Part of a small language model's weights.
Size: 17 layers, MLP 768 GELU, vocabulary 2058, 9.2M parameters.
Architecture: LayerNorm before each block, tied embeddings.
Training: 210M tokens, 6415 steps.
MLP neurons of a small language model. Each row is named by its layer, matrix (down: output weights) and neuron, and shows model dimensions 16-111. Each number is 128 + 32 x the weight over its row's rms, rounded and kept within 0 to 255. Numbers have three digits each.
After each neuron's rows, "fires before" lists the tokens most often just after its 100 highest values on Wikipedia text that the model never trained on. A number after a token or word is its count.

L11.down515:151150143160227073114082126135089147117157127133157117116171138132110160080117119164149118109138173176158133187167096123113147137060074156098141164138038137126109121195134161154132090113136129146097120058133165162141147130130151100117084130061125120085134100156129126170190110189133173117
fires before: "2" 21, "1" 16, "5" 6, "ime" 4, "ired" 4

L7.down158:109112092166114074109150166129107157163164122203135126136188092178109096106160120174167092100159107096110115120127107121122122182132060168085156088129122123153133138070121147121088151148166120118131093093168109126097071173139125175105101166156179118151119111191141110083121127108111106120
fires before: " " 57, "\n" 20

L9.down149:136112087109154051163124147145110126161118118112123170118158071129171089112121095098151140126178104117157116121124110090135097102203128084133125174183139077089120116123134125155122158135098109153115104178128142183130092073182141128107166141128108132145180102135128112188106068099076113124
fires before: " " 69

L13.down519:123126143159168150095125114140162104101105129183162132110111081112137066128084110168161122129086151109097169127102113141126118129153130156095132173174139121113196136139125053174170142172135144149224083090077126136134128138093122122059124128119102085147120161082096141124165127125147123141
fires before: "\n" 35, " The" 12, " He" 6, " In" 6, " It" 5, " On" 4

L8.down75:139160084154171125126102080139209131114080138074155191125141114153061177124124109155108119190126152103115090098156033090176150038150154114115109112109126142128114077094148214110090184119073159094111098139154131148069121176099151144107119109103052082148172112079141179155113110132113146175
fires before: " " 30, "," 19, " list" 5, " a" 5

L7.down512:157173143120114105161164073127162151173163181118162133152084116136186178091102149193136095170173128111123056111096118097081154109165105113080196123134163126117135105091105130092121112123149145145159101111110142138122140104052121166170123189135102145138147111119115107093169091096099153081
fires before: " " 52, " the" 15, " L" 5

L5.down64:134158108179199110107129171151083108161172121193181108153095152163149137139100144113151143138162147113076145103165135126151151184168131137109131159159083164092212116029090109070170074155139117140144106128129131105173089194104164130057125090160111116087159071093152133155151125160178137123
fires before: "\n" 54, "-" 9, "|" 6, "==" 5, "A" 4

L13.down71:143132101094135161124119127102059146104088114098115083143126111149134126075135148080110107153255124147145122141175127109147118180135168128175110134165131155115164070148147088107071141142146114154114146074133228141114114119092122076132132117175063123090140118163100137111143114137159143126
fires before: " |" 25, " of" 17, "\n" 6, "al" 5, "h" 4, ":" 4

L11.down590:169143173119167116122159149128130152180115124169168088162074057091141184161148175095071179126195095067141146096097069101178105198158141124096078105152108096130122098138117102112140110125038159159139177161081128099062146126140111102141173114118143132081159115136160129054143142090118072150
fires before: " " 50, " of" 7, " school" 4

L9.down470:102142176124196112159065131130116095094063114104099099159120119117097115122135124092109164114201090130062116143135139142109166174117111166117153106121106155162150106134072146157149080118157096145099139157140115095190140151147108122168098112117125150179117076106145132077127098121142208122
fires before: "ived" 15, "a" 13, "g" 8, "pt" 6, "en" 4, "in" 4

L5.down600:112121126156168097161118146112171083110122082105150139114119123121103166138131139154108190115105097091149091161134114196129106084131131070099116153141150205123140125141087158121070198147184155099199091081096087144165092111137084171156099134136141103143126162094163154156124167191121122146
fires before: "-" 41, "\n" 16, " W" 7, " L" 5, " T" 5

L11.down594:112173114183146102113122074153109185112146157115157093136055099123088119166122197117152146105123078110144117083177166102165126173149121181126109111120187173154190142161116132097172147154146160071083082123088136085136082105044099107063089146108164099127114092120117132092128109173121094096
fires before: "s" 22, "i" 6, ")" 6, "er" 6, "ar" 5, "a" 5

L7.down407:124088153085160109167113185119130118129108078134119114160136147107099204185088086043166199135149155043105126125128094142111106030173110126131152134133126119150177153116087224160082151119117115140117103133090147133111102212154180113139195082115123107147138158068158132068111117105167113177
fires before: "ent" 21, " of" 10, "y" 8, "ed" 5, "ner" 5, "ents" 4

L9.down53:155111136164160103073087134164110115173114137125157101154103125189082125114089095110136121084161096111151071123169140180129131133147143124051168164167151091087151116155108168120161157153137141124200128125135087120200100142054142124123092169167107088075142099093147155096124116132092132109
fires before: "\n" 87

L13.down100:172145118150189114084107161090108163139128105121054104170090129168147063129137157121149175101182168148080090164111080111056151137103054148126182119113144112044179096134157119140112177124107102131145128107101125147157152129092179212146133158142114125107165169150148092160093128114130112103
fires before: "ed" 34, "ing" 11, "es" 7, "s" 4

L12.down246:176159171164194061146085126082090148076076103097128084101144087092172163128134150111083134129191140202099113068143140117104142156177083115071094151157117141152159152111076132113167109186110105097092108118133148106155083151181163158111129078081067176120135116090138126109202117185134126177
fires before: "1" 22, "2" 9, "ect" 8, "ol" 6, "est" 5

L12.down382:061165095139206145112074146102156094119093138156157118112147101158149081143099080122128096110130125130087164125099093186123107130167146144092151172088138153143198120126102142139172166164115101155147125141115153120153130197132114167069107117189125068153164141138090129138125098155145138143
fires before: "==" 30, "===" 11, "The" 10, "In" 5, "A" 5, "F" 4

L3.down750:150098131116193154133153169102170119108114088098156142139112140138146130101088134068088132051122118085155090078187137205113140099119178100089088116152125202102132077128124107122150137094132149114150130108145094136211070147137078121139189134186128142131119167092170138128104114163066095190
fires before: "-" 40, "=" 26, "\n" 13

L11.down392:109133141152117149098078097146104095129144076087077102121142118212140138121120165116123118131090137132068119142116105140076111114176125161107088196152105069161102131040094187071152116131158154121187119095121073183100081196129113097113171128134154148081106097161122107147108172097141074181
fires before: "ed" 17, "s" 9, " a" 7, "ived" 7, " to" 7, "oun" 6

L7.down187:123116121070137149138061140123116124127127136196138138147094164104084155130173129147138115097156160158110118124124169167148176078181119109120095116092038114154160095091067124106120137149154102127153054155135139104122101115139163097179126180153133122164130113074111120137175096084173125162
fires before: "," 20, " |" 15, "." 13, "\n" 11, "i" 8

L3.down28:162119126117060154064168126145124111155171129181115141152155150121159192107119114185148113148123168151178207074075115122140096143154104127156145144104097157129172088094029127092137144082063107106116127123149138119113109084108194154101109100160074084106140096116144124102148136135111171122
fires before: "\n" 71, "t" 4

L13.down642:099109116093118162179072146084132113116168091110136183169089129158114130155106127197129135118119156068135099173080118158138135129138171161105174137145125103099138094133094125156169109145157159088160127100084206131170149139152132061130081069139153175175167142172171120140167159202148124116
fires before: "ing" 26, "er" 17, "ed" 12, "es" 6, "or" 5, "ers" 4

L5.down405:063143107103138097132105074120106169083196146191188060174112071158098143082135120164149098142135114085128099156102059132154132112118135102104125189139126136067114101185112103102128062112186131118153115069112127108134104166199159102134132130203128143159118082190101105115171136184091133154
fires before: "0" 13, "3" 12, "2" 12, "4" 9, "5" 9, "1" 6

L3.down110:119111183138162164091170111118168127083134152139050147130066115158131161141045159112101131102191131091159075123112078141118173107123125087062132128127146111047095126100099129068126149198054167167155094163096160142073088107125138148151147136183136129156137155120174098137124116131102102120
fires before: " " 72, "iv" 6

L3.down612:183167137156163090176072138068088149096140066190127093101127092109098101141098080135106113097125121152116064106121058182149153147195123137155152161141079177153165102141098129165132114168174109109197142143105093140188078166148147148104160068125108134121142073114115110103113162139159100136
fires before: "\n" 41, "==" 17

L13.down86:090138138090174034127079125143109133117147119136049107192104086124172174154102053119113100114190169127095128148095138175122164099115093108114171098189099111060144143130128112173150158101117125103116171109105193080168103101118150118151139119180138107136157124149147174137141102164070139139
fires before: "s" 50, "ing" 18

L8.down421:119117189068130095113121136131162134109099144127159130091131110177097172138104097158141114168170115143139103118140133142137142149045106075128193128124080110129117123096140143117184180123071163100165155134110154096135091104113106138131137200143120110125156105058097112097192091142193128144
fires before: "2" 27, "1" 15, "0" 15, "p" 8, "ch" 6, "ore" 5

L11.down650:167090106101129178185109157148083122107189123113050112127164142118166144168106074173147129103050118085162068096196133138126168138135147118103148144140177139122152065159142164101117185112126157157125132134124122139089128086094072123146195119127103118150222159138106077063116178119128039177
fires before: " in" 30, " on" 17, " to" 8, " of" 5, " at" 4

L13.down158:128158107100136137138200118115129080095143113123078120135151096132128149126094163125115111118121171078100148102118122171186152151168204155068108134215111102087148120140079032144151162118058149120140125138137146199100116169080087192115182153065095185129106136099145081086140107120109105106
fires before: " " 94

L3.down529:098148140153146144138121110117149065158082102112150113150198099166090152177136098153124124175126107128166161105080068192140102104140127047154128130180147162150110128183154150143133089116142158087160147138137156148106077089134126144168134141139135102121199088150089155147157161127145145089
fires before: "0" 50, "." 5, "2" 5, " of" 4, "6" 4, "it" 4

L12.down380:120129143141119163090114103110061079132135048134083086168117145209161148112195128087126151122092153173089100076145142156098131070150138156082123106156134141114080110093112171119153123156159156112204123107141113148102067102097109149139147128133136137080121125124163099112092158098139086116
fires before: "ed" 37, "ived" 10, "ted" 4, "s" 4

L7.down312:055119123130136077157067125158144061102144117128105134155101122114156067167117136032092101132129105119053125131154154110119103149131111121079134116162203181104163117124135097168102135137085151100158140147159167144203145147121132098115121153135095111165171161119104208173113149069153150134
fires before: "en" 16, "e" 14, "in" 9, "ene" 6, "ers" 6, "ens" 5

L5.down760:146176108138157126074062145086098133148135110135149120142109158170130060099180151132134119113094099085094054087166068184157118112127183087121084112145182184142170116136095109107146132129178121111122058091190126077106080127061136089130088151139063095144153117090140128179142109197171090115
fires before: "-" 40, "\n" 20, " a" 12, " an" 6, "ed" 5

L9.down459:151147117104119141137168128095097125113168153130103186143178135141103149114088124138131139060080144109124161122130081102099138152142161129062095086105079135129126106129142133159156155128114069158168083196177177146127176113160095148127194150138081144195132113128081092115122160123138102149
fires before: " in" 24, " on" 8, " to" 6, " as" 6, " for" 5, " by" 5

L3.down113:105150145118127120070076114156164143119150153079147123152144117121145139129118148140170164056193117118101115066146097079156102171127117214096077123140146124093129071154114202114127086194124099165155114155113156108179094157150140103101085124106102051076151094128184104166158069146127151147
fires before: "s" 73

L8.down78:100136101138136173167106146058110130112103084112089118129111150124128100089100142100131147127116093086172112153165126130123170205128136179056101164134167178139150141134134109134156151079143169130121129131153179108117096086098082132085097138088083149168087121103125196110191088143199147164
fires before: "ian" 27, "ia" 22, "iv" 10, "oci" 5

L11.down168:132118111144196157093102131122126076111122152150172089165136158165043139107106105150101094088129122116108107125129122130141089085171149119096109114125132120109136132129132133119155142132136102133109077182156204098122172123109165106151111126115108132121130153164107111166097061122154070118
fires before: "\n" 34, " The" 11, " He" 9, " In" 8, " It" 6, " H" 4

L12.down463:164145149165130052049067176107111130104140130129162138104117159109188140154084116120146131066213134146125089184135141201161167158111125101088162128086127133085148167094046134121146103130136130161094115118110109083142158128072127110124142145097123141140110115131069111161178078123053139103
fires before: "2" 26, " |" 17, "1" 6, "angu" 5, "ate" 4

L12.down235:087161085090108130115094198097131121070087182164133077118115150138127165154152124103144148111148087149074134140130081162140124111139090194082162115081117168099127133079133123127099170123120105158161078145118120109122156161107112123108123126145148159110142097144122191065117105151208073130
fires before: "==" 23, "l" 10, "The" 9, "=" 8, "A" 6, "In" 5

L11.down326:197116126090108115194084112112123101126143106141176130151098082117102208153046126151127165086125138162113149130104094152107141172161121139077104145118129088122132134147055159064135128130145132138103097169087182110131118177138101151099142105168131137150154117102130159107152159182145109117
fires before: "2" 29, "1" 18, " (" 7, "3" 4

L11.down490:105145162132147122087120143122098097155110196129178103140095137129149150190142105161110083162123164111070069131119112120115121155163087109125132112176133066074127155131103125160159089128185152098125113125065123123070104151162141161043140087135159107129106070136110147144079185078135128136
fires before: "==" 27, "The" 10, "===" 10, "A" 8, "In" 8

L8.down7:163164111082174099115207133182136097151158111076167071105062194141132146119116187179114099083179138113147132150135117172101094162123126174176109106100143190146143101192114061109103167119065114122125154027115136140130140153091065156163117212174125096160108112118128107102144141105091036071
fires before: " " 30, ":" 28, " |" 7, "+" 5, "ision" 5

L3.down178:110150166134180110193165069069179117132130165129090102155110086088130161086122132151107106183160121122125164125090039143136178135209102138071131138133117147130143087126120128071095178128103138149130090099157131140124165167130130166170079142180058134098177082115157140096145133083100167098
fires before: " " 83, "," 5, "." 4

L12.down164:093120084150187132141136146128117096130077065161137143093148172173119195159140174146112110049103116160075167149146117154133094095173154154088079170104109111118121113071130169107112149093139161100140113138166174147138087101111141171126148132154143114136078148114105113189100106100122084072
fires before: "==" 33, "===" 11, "The" 8, "In" 5, "A" 5

L9.down474:133139137143117099098122144114197113108110150117099189101123142207091108152129124119125104108139159168104141153132098148185166109166212086151113154099148173098165151136168061129119101213132170146150110129150121133151108129089171077097120164170110108160120168047141121120079125150102046149
fires before: "-" 40, "\n" 20, "ough" 12, "ird" 4

L13.down268:130159156098191200166112118138165124145136145116155079131190147156153070125154158113097148122113155150178097093135162139090134148084157137167073145125165146157166106107113152186145142112117084129127156092165128130111152139062100166161065133208148112146160110116101136055117090150141108162
fires before: "ed" 17, "s" 10, "ished" 9, "ized" 7, " that" 6, "l" 5

L3.down751:135095116107133199115117140144130115144104073096088144142135102149181067136078151151159123079127134086125143219139126111146216165171187123092126158101080125162203136122101106145141171136120189084168164157087080155080103149136180135130107130092071149171173123155159082105093116182129105168
fires before: "ia" 18, "ed" 10, "ad" 8, "es" 7, "o" 5, "ian" 4

L7.down116:100136134113091131125072158144116111093147104224065184174155169062184214121105132126135073152086139135115173165122138169145112156105134059121154179102117122113164146132090105165186155144092095108128127109137166116131136110126126112158156104120124154136151143081164090144114165084140150094
fires before: "\n" 60, "==" 10, " ==" 8

L12.down734:094132196103142097220120069163151125131132132117173112096144159158131150134122159122108105163097116159139173138182153104093114136128099170121136108152131095152089146078115142131081067109075101122158170097125051173129102140138128155138130098092158094184078143106094112126150124160149165104
fires before: "s" 15, "1" 14, "2" 13, "i" 4, "t" 4, "b" 4

L11.down249:169179167111158154152138081117108111151094031094073094108168086087124154183087180123149140116116133147147163130157100109082076141094130201128141097155069112099177111150067146109134152125124126123117127107163151066167136166108102144128126136126099206154157116088093190147168137170145113139
fires before: "," 31, "2" 17, "3" 11, "1" 11, "7" 7

L12.down222:120158141165128141139085088104146130110100186151118139133116079141123109148107095134140093109111133110077109131140136120108171200198135077099133145120135134093207196145108141148173118152165111174173085130102158115133119132157135120103082083107083093168154162076118150141109128148153080081
fires before: "==" 26, "The" 10, "===" 10, "In" 9, "\n" 7, "A" 6

L9.down466:080165159138130087118105158188147111127136124087076124162125123122121132076122139108117159131163190130070151114100114167077134109101083148081153136089129118070146194116102122092102176121118091127139138118116120116188141149146118141150098079107145138130096124169193098181153203152115090186
fires before: "1" 47, "2" 26

L12.down762:080105118121155147070135151201114090107115090089123084135121125092117147149128121173146101074222132068129113103139071143124087138133148140098109125193104122147106100126095062131132172135096079130099130089127123168104155148103088159102160125144038132112126151075125040121186100102121105084
fires before: " " 54, " |" 18, ":" 4, " the" 4

L2.down274:119164101140186094172106197142097181120155082117104109110092168130185127122117079143119136189148119116139109129100125097101134126170106153119088098139091122098159091090102121104098109173131113118140127085112145158153166108175139131114121089216107115171105078150124140158142166110128128111
fires before: ";" 20, "ing" 11, "le" 7, "ode" 7, "an" 5

L14.down659:213107172137156078134129198072125077167111123130146135127091103195133116150112121122160108070184134117096161147111197109107153124178119103135065135123145101120072125086111064145123154148116099169134163092079116145138129152196144066077157147118076124145098106114139120156101100160175152187
fires before: "'," 19, "." 17, "'" 14, "″" 6, " +" 6, " " 6

L13.down275:101064135127052109134122135140056136102160100108113153194153131139108182157100113096191136077094087062113105188186108151147106115128091114132132153146082128095146117090122151171073136153108164165121106150159135124151134143111103153093114170142097149149181123100101150063142119100148137111
fires before: "s" 77, " |" 5

L3.down584:136121151133183125131099130151101099071160141126186105117127131138156159113126130107147133055119123132054154108172093133147155126123132149113123111121153135083182123105109102130176088181163122130184068127081140130188101219104170110061144091074072073142155161110132099119143138126171099082
fires before: "\n" 30, "-" 13, "|" 9, " " 6, "\"" 5

L14.down508:186154160128155180045076186062131109138117089122092123161151114105112129087164130144149131142104154174161170098088093091132144136169097180096098173135114148090181111132153137112144105142115101137139147158078117104075078111075109122133145110126131118170133132104130127173086111151177087079
fires before: "ed" 52, "ing" 18, "es" 7, "ment" 5

L12.down178:110143112127101126146105129223182141151181177099152150091098097140157130108151104134128134136148173090117125137133113101107142159106111120143102110166087101168143122060077142160135170119108136086211196092160134250116105146179136125128113122081175094126141120100120134110109027128164149136
fires before: "." 22, " |" 18, "t" 6, "s" 5, "p" 5, "d" 5

L7.down570:131169101102118114145079146085092129220164101092113194109091123112152157155209126156095129105067114080127090088150112123111130136099128150077107171093128093125113072091051161119101139114125120143159101114147117199120133163158076147108166109134148134174172132086161059106178140115111125111
fires before: " in" 23, " at" 12, " on" 8, " the" 8, " from" 6, " to" 5

L12.down532:140171139139197114111083157131146136109108131123089073117131168148055110158141108140143106108134110160079123103125132133154096096159116119101084194115114121127148114089163170128147122140174107181189103159127175123134116143121168123079153156099095110127120114139129148165112098177178104131
fires before: "\n" 23, "==" 13, " The" 10, " He" 5, " In" 5

L8.down54:105099113134136156175077149141085113146136156077095157091143101142154120127133083112120132102076136109119128110161164123150155078123148164138187158163155099119136096126112192076095132090159086223127139133186099125149140139121089134158095161133121159151162152160160113121104164110101075133
fires before: " in" 33, " on" 9, " " 9, ":" 7, " at" 4, " to" 4

L8.down511:116110095112111102167136155073126173160157075170141121112146116151135169128151147139115181228123097149142112106120079123091098126153088133163133119088163160114159086113072203186105126098092116128186128135109131090076139142173167142111102124131093148076133170105120072134110171103131150144
fires before: "0" 17, "5" 16, "2" 13, "3" 12, "4" 10, "1" 7

L2.down14:065127103088058095110157056152118130121146116111123161151109114041087126129081119133174110134153123121148099189138112117180154093126107172110146136128091164105102117133182187158124159132170172153106163154125154076170123063125129075122149105115125141128175181155171120130134117123139139117
fires before: "s" 54, "e" 7

L2.down75:143119120139165132142109141083090107059151115136204142095136132157154115124121085130124171071115065126059122132186142175128148107103129140123103102126106161142094052111095085090075138178192171160168155097143116129146113139119094115148145116172097136080137175135134125109124111101146172178
fires before: "end" 13, "ic" 12, "-" 11, "eat" 8, "ice" 7, "in" 6

L3.down601:181148156133163158126088095092127131127150128152123097175101141153158148133116151183144147106189132124054137110127093126124095170127045144065144101097126157106128128125045113162122088070151144152169158178147126109102056163091163095135102115202100152150170177149103120122128186136169081077
fires before: "1" 17, "2" 13, "0" 12, "8" 11, "7" 11, "4" 9

L13.down377:097104185097153124116125117151120111216123131174070078097128121155108142139130103155135154117145086136174085118093146135130177120129160123151154162123135149113103087123192081078169127186131097155110125091097105167131180118091124127163126162146158089157140142112182131083188095123123083097
fires before: "1" 20, "2" 15, "at" 8, "ite" 5, "om" 5

L12.down1:114126080097126117112102116179118156167149117137119186129116120150113182070090103103098157126104083152168106120055125159129143130128135163121113145131118202145121112102180167137125099152144106108180155073119106191096089119146102075156160102134119154140139112186175056125091097078158094130
fires before: ":" 28, " |" 16, "s" 11, "==" 8, " ==" 5, "ony" 4

L13.down689:171165104179123105133083110063084171133089193161128099107114101173101069152146156130145115097144116135154118122134100131110156157231106068162121130126135136138172098126104109098113150170140131138134116109134129123046086185134143116142088189099098204167132084104112160161111189135125131139
fires before: " " 35, "id" 11, "ound" 6, "\n" 4

L8.down67:065112130141157147166159122127146146115160146173088189111121176115109163016133151121148172161125167099142077096110168158114173171152126116084090138133150148112154142167143155124128140127124085098129106116132153086208066147132152117059150146194082097096174134150076133166100126093145107100
fires before: "\n" 25, " The" 13, " It" 8, " by" 5, " In" 5, " in" 4

L12.down489:090122144070126147103149074076161110158100081156119088122146080116102165191125081118121094141105128170142182166119095141129134131162111113152103119089103116192133108092115183152134094056079139174149120138103133110156135156186082114119167077103163094156154114109167188122117171155090147121
fires before: "1" 24, "2" 16, "8" 6, "3" 5

L7.down651:123073173175112082098105087092103094092140143139099145170097127139084121126151125122128110131111071168149090167144156151205115099129118111122137173129091169129164136119152118152105097125109160059168167121088153094159175123132166126112088177194137083075123126083124123066132154157089090128
fires before: "\n" 41, "-" 11, "i" 5, " L" 4

L8.down453:155126101117100112151134145182137073133178132128127129141150138088119162103166147150103103108097217037172094108096132099100115106120122178089097102119079139065173208127103146143119153130130100172157113104115164103116094155113149120153159142170160175134081066087090167152167170098111086145
fires before: "1" 26, "2" 23, "u" 4

L11.down543:088166122106149138169130177167159108140151143108148129141138104083068175153150132143149170138136120142149125195128138141120143190104113132123131131118087182103142168155154088120103165068154156093122136133140136076178099183122181144165176164043103092168184132165118125147119071139088110094
fires before: "es" 16, "ing" 15, "ed" 14, "ely" 7, "er" 7, "en" 5

L14.down283:146082167091149149231085185132158118083109112105133151206111124097070100111132156150193151128083136135134122167113142140123153070119058150127094129155103131149164127110152094100173121162104140076124137111165119108123177127168161087043197106110139118160132116128175085117132114139163115135
fires before: "ent" 32, "ents" 8, "er" 8, "ence" 7, "o" 6

L13.down20:143146156153103156096100100109130156116146134157022114137159104011123127137049134149112068181157101134137142161114137145052102096165114127065149166094103164119142131110114147183078122145166147131158120146112159151084113095161177138109150109154160132091084115154109083151106129104141127144
fires before: "s" 38, "t" 26, "ted" 8, "ts" 5

L14.down615:049147153105142099133061146112115094149107141151130101142125105104123136175158133102187126145089163145114123132109138136122090136185110123114146105173170182184117131127123095156131158090151157080121130182157148117158088131098189139105124116145159166147125134107070041145129091165117104138
fires before: "ation" 16, "ed" 14, "ary" 10, "i" 8, "ion" 7, "er" 6

L13.down746:104167120125168126084106188083120118119133091169129135155116106107086140123126113087114118064105130113123100131128102132139104169165129134125134166112137140121171131073088160124133161141164161115120083128116140100156123132142097188031143106145094119134129122114093116087141101138166097083
fires before: "\n" 24, "==" 12, "===" 10, " He" 5, " The" 5, " In" 5

L2.down73:129159160160247113128075121129086129126123106179113172188083141150166115103116138151078124093078102128080112099086094141132137110129100101113120150122147169102165092098113148131169126150171135100174056131130115160178100172110124108093162095115123076149218114088100148103156160117174072047
fires before: "\n" 100

L14.down569:104076125100082111129095129082140162148096110175052154100150125130104124079118166182054130159108073141109111132095108148075161173135176146141097042137123170134120146136112179142142130179139132166154132140114163102082115165139126172187148141148127107148116087148158081166166164153120133130
fires before: "1" 31, "2" 29, "0" 26, "3" 7, "4" 4

L5.down536:125107079157148201183118156106178073135058078152126120115159136185156132143139147138122067113135112080141133124123079113082115115161095154168090149168133187148169125053183122105100150099145089115134076125141150131132093144183127143127150158152129124088120060125098129086113193109145124127
fires before: "0" 14, "2" 14, "1" 13, "3" 9, "5" 8, "4" 5

L11.down731:119160138094169167176097173097137105170128086054181113163153118126139168171106157106089120151072087104157162153108157191137151138179152133082162111131131156121144129148119108112078155077162179083092122137128144138182083163099129124134092105170121097118130089109121084161107073132160153155
fires before: "er" 23, "ed" 15, "am" 8, "s" 5, "ers" 4

L12.down26:190120095144098145161174137096172115126142098098104138115109136056118167176122095148195149144128114185091094125102103133121129124146133141169137075115141108136177140116125152133163178201145194118097149095095172110062125098099097106137114163138137099134123098105138117143111158111066149081
fires before: " |" 25, "it" 7, "ence" 6, "enc" 5, "ion" 4, "ment" 4

L11.down672:124104156140107101157118141105150083115158121147091143159084078104118116103088111135149112065126124135079057116120101173155134139145159107139163157137135142082145100134077105138101154110126166132126089146062135093116115160097155087076092106137090121134174093104136128234102097141170121141
fires before: "==" 21, "\n" 18, "The" 8, " The" 6, " He" 5, "===" 4

L7.down37:123110130185133115139136112093102116105158112166159122106047086121125151103095116117136134104087124162103123097107120160162138142125147148118116161145159128113172088150094111144164171159115137130196116102092106160151068146150179145064112195161063089052138142066086125134193131151124097127
fires before: "-" 27, "\n" 24, "==" 15, " He" 9, "===" 6

L8.down520:111146157135232140103089105101099090108130164240149096110123140159194125114144123110102134080129126124057170111138143095146157181129093163109144152158111154117160098110107135079180104145167128104152090176107118128138100184142113132075137106074110090102180110107137148106164126133205113080
fires before: "==" 37, "\n" 13, "The" 6, "A" 5, "F" 4, "In" 4

L13.down69:146143138158072151106154136125099096119170110171112153155099107107152178178132116098119141117090149116138155110076079183102189170177123122073107131163170195133152124078103126168145120099123138089155137072137172123166095143092110072162115039177097107109150131136171138102085147131150135109
fires before: "ing" 23, "ed" 11, "or" 9, "s" 9, "ance" 8

L7.down618:165156130161133102151099131090095116090148079167143102173128119141183198120096163180151153148145163154110147204096097126129056192133088152054187146117131142085122137139101130112092133103195089143140108106150165118168159103174167131124075104148109114113184073164133120076162141156070143151
fires before: "1" 25, "2" 23, " T" 5, "5" 4, " |" 4

L13.down274:177119147118148182203087144119135078150113060124193177119125140091111111137075130085091124174154107127150216080144091119059106144106061161103132080141077081194117126150093140163135089098109137071114106135142103076166135192110117095151127074124081125123149145182150118128125107164122150119
fires before: "1" 35, "2" 30, "8" 8, "3" 8, "5" 5, "4" 4

L5.down630:151088137093160052131125068124122160130114185101149150136117153049117185149084141167149152189097152144140098129093162163138146144107164117101170188113127107094185157098109177111101187147155121144110098125139164132192083083131131117102106122141066075099143111100154161122157112138160118183
fires before: "\n" 26, " He" 10, " The" 9, "p" 5

L14.down262:113148149123185088145116075150168152111115108113129112116176093142141062122135161105147105130159187138165142204126054137165140180122117153073129133119085178154147158073107169143147106082144049122085126111113159104154075118041108162135128069119152089150133138131099186103113080144095117090
fires before: "es" 16, "s" 14, "ing" 13, "ed" 8

L8.down483:160128120188216127148110148105132142130128089160114122146159158087123115122179159120097095098124140095115124165115118141173093075196062101085108109099139164134165090108123115075151111122197178112165100092149175117131147127148139115031097142105137134120076150133084131104139105109171142147
fires before: "ian" 18, "ition" 16, "ia" 9, "iv" 8, "epend" 5, "ust" 4

L13.down744:136104081144099181161099104151115134098125136136113203158165088165100193107119095119140134186236113121109141136135112167088100141125108089085127178145042149069116092114169120146137174130086104193126106170111119160151107060143104147174160138108108151196139103153149132127129129105102169114
fires before: " " 51, "," 6, "ase" 4

L3.down71:175149150165186137149078189164070109136110105133139180150070129147064150137137119110138141061150196078073181117116100113133167086112072128135120184130164110146135141080081126116127170113128090107164123087170158116065098176155140048114102190120097152128164138159164104131161129075150118076
fires before: "\n" 69, " |" 21

L8.down669:110166143122157131138084169121153124109077159183116140146165081111107156158129140174096157182149155122109153063116151156093137136165083151083155169087088100161167049079075192122128099127177156076104100148141105087126084138112109125091101102158104093141139103135133156114158148146181113130
fires before: " |" 24, "," 16, "." 10, "i" 8, " and" 7

L8.down706:119111133134151167175042125118164172124127132173076098146099097122167190121143164166117131088111107100062030113138081150167131124165145130134115066147082159056124070103075116076119130151174117106131136133143091092158076140095147097162133139167132126117111134136102083110159186091135127125
fires before: "," 33, "." 10, " |" 7, " and" 5, " in" 4

L12.down392:116154148074219085091080150096130150145135105116104136179151170135051154134106119126169161119123115152189101160093083137107151118144127114102169172130122151097179111090141149122135127081111153147150120084143153113163087122172133138092140091126123114158132146112089096171093167133139099135
fires before: "ing" 16, "ed" 12, "ation" 8, "er" 8, "e" 6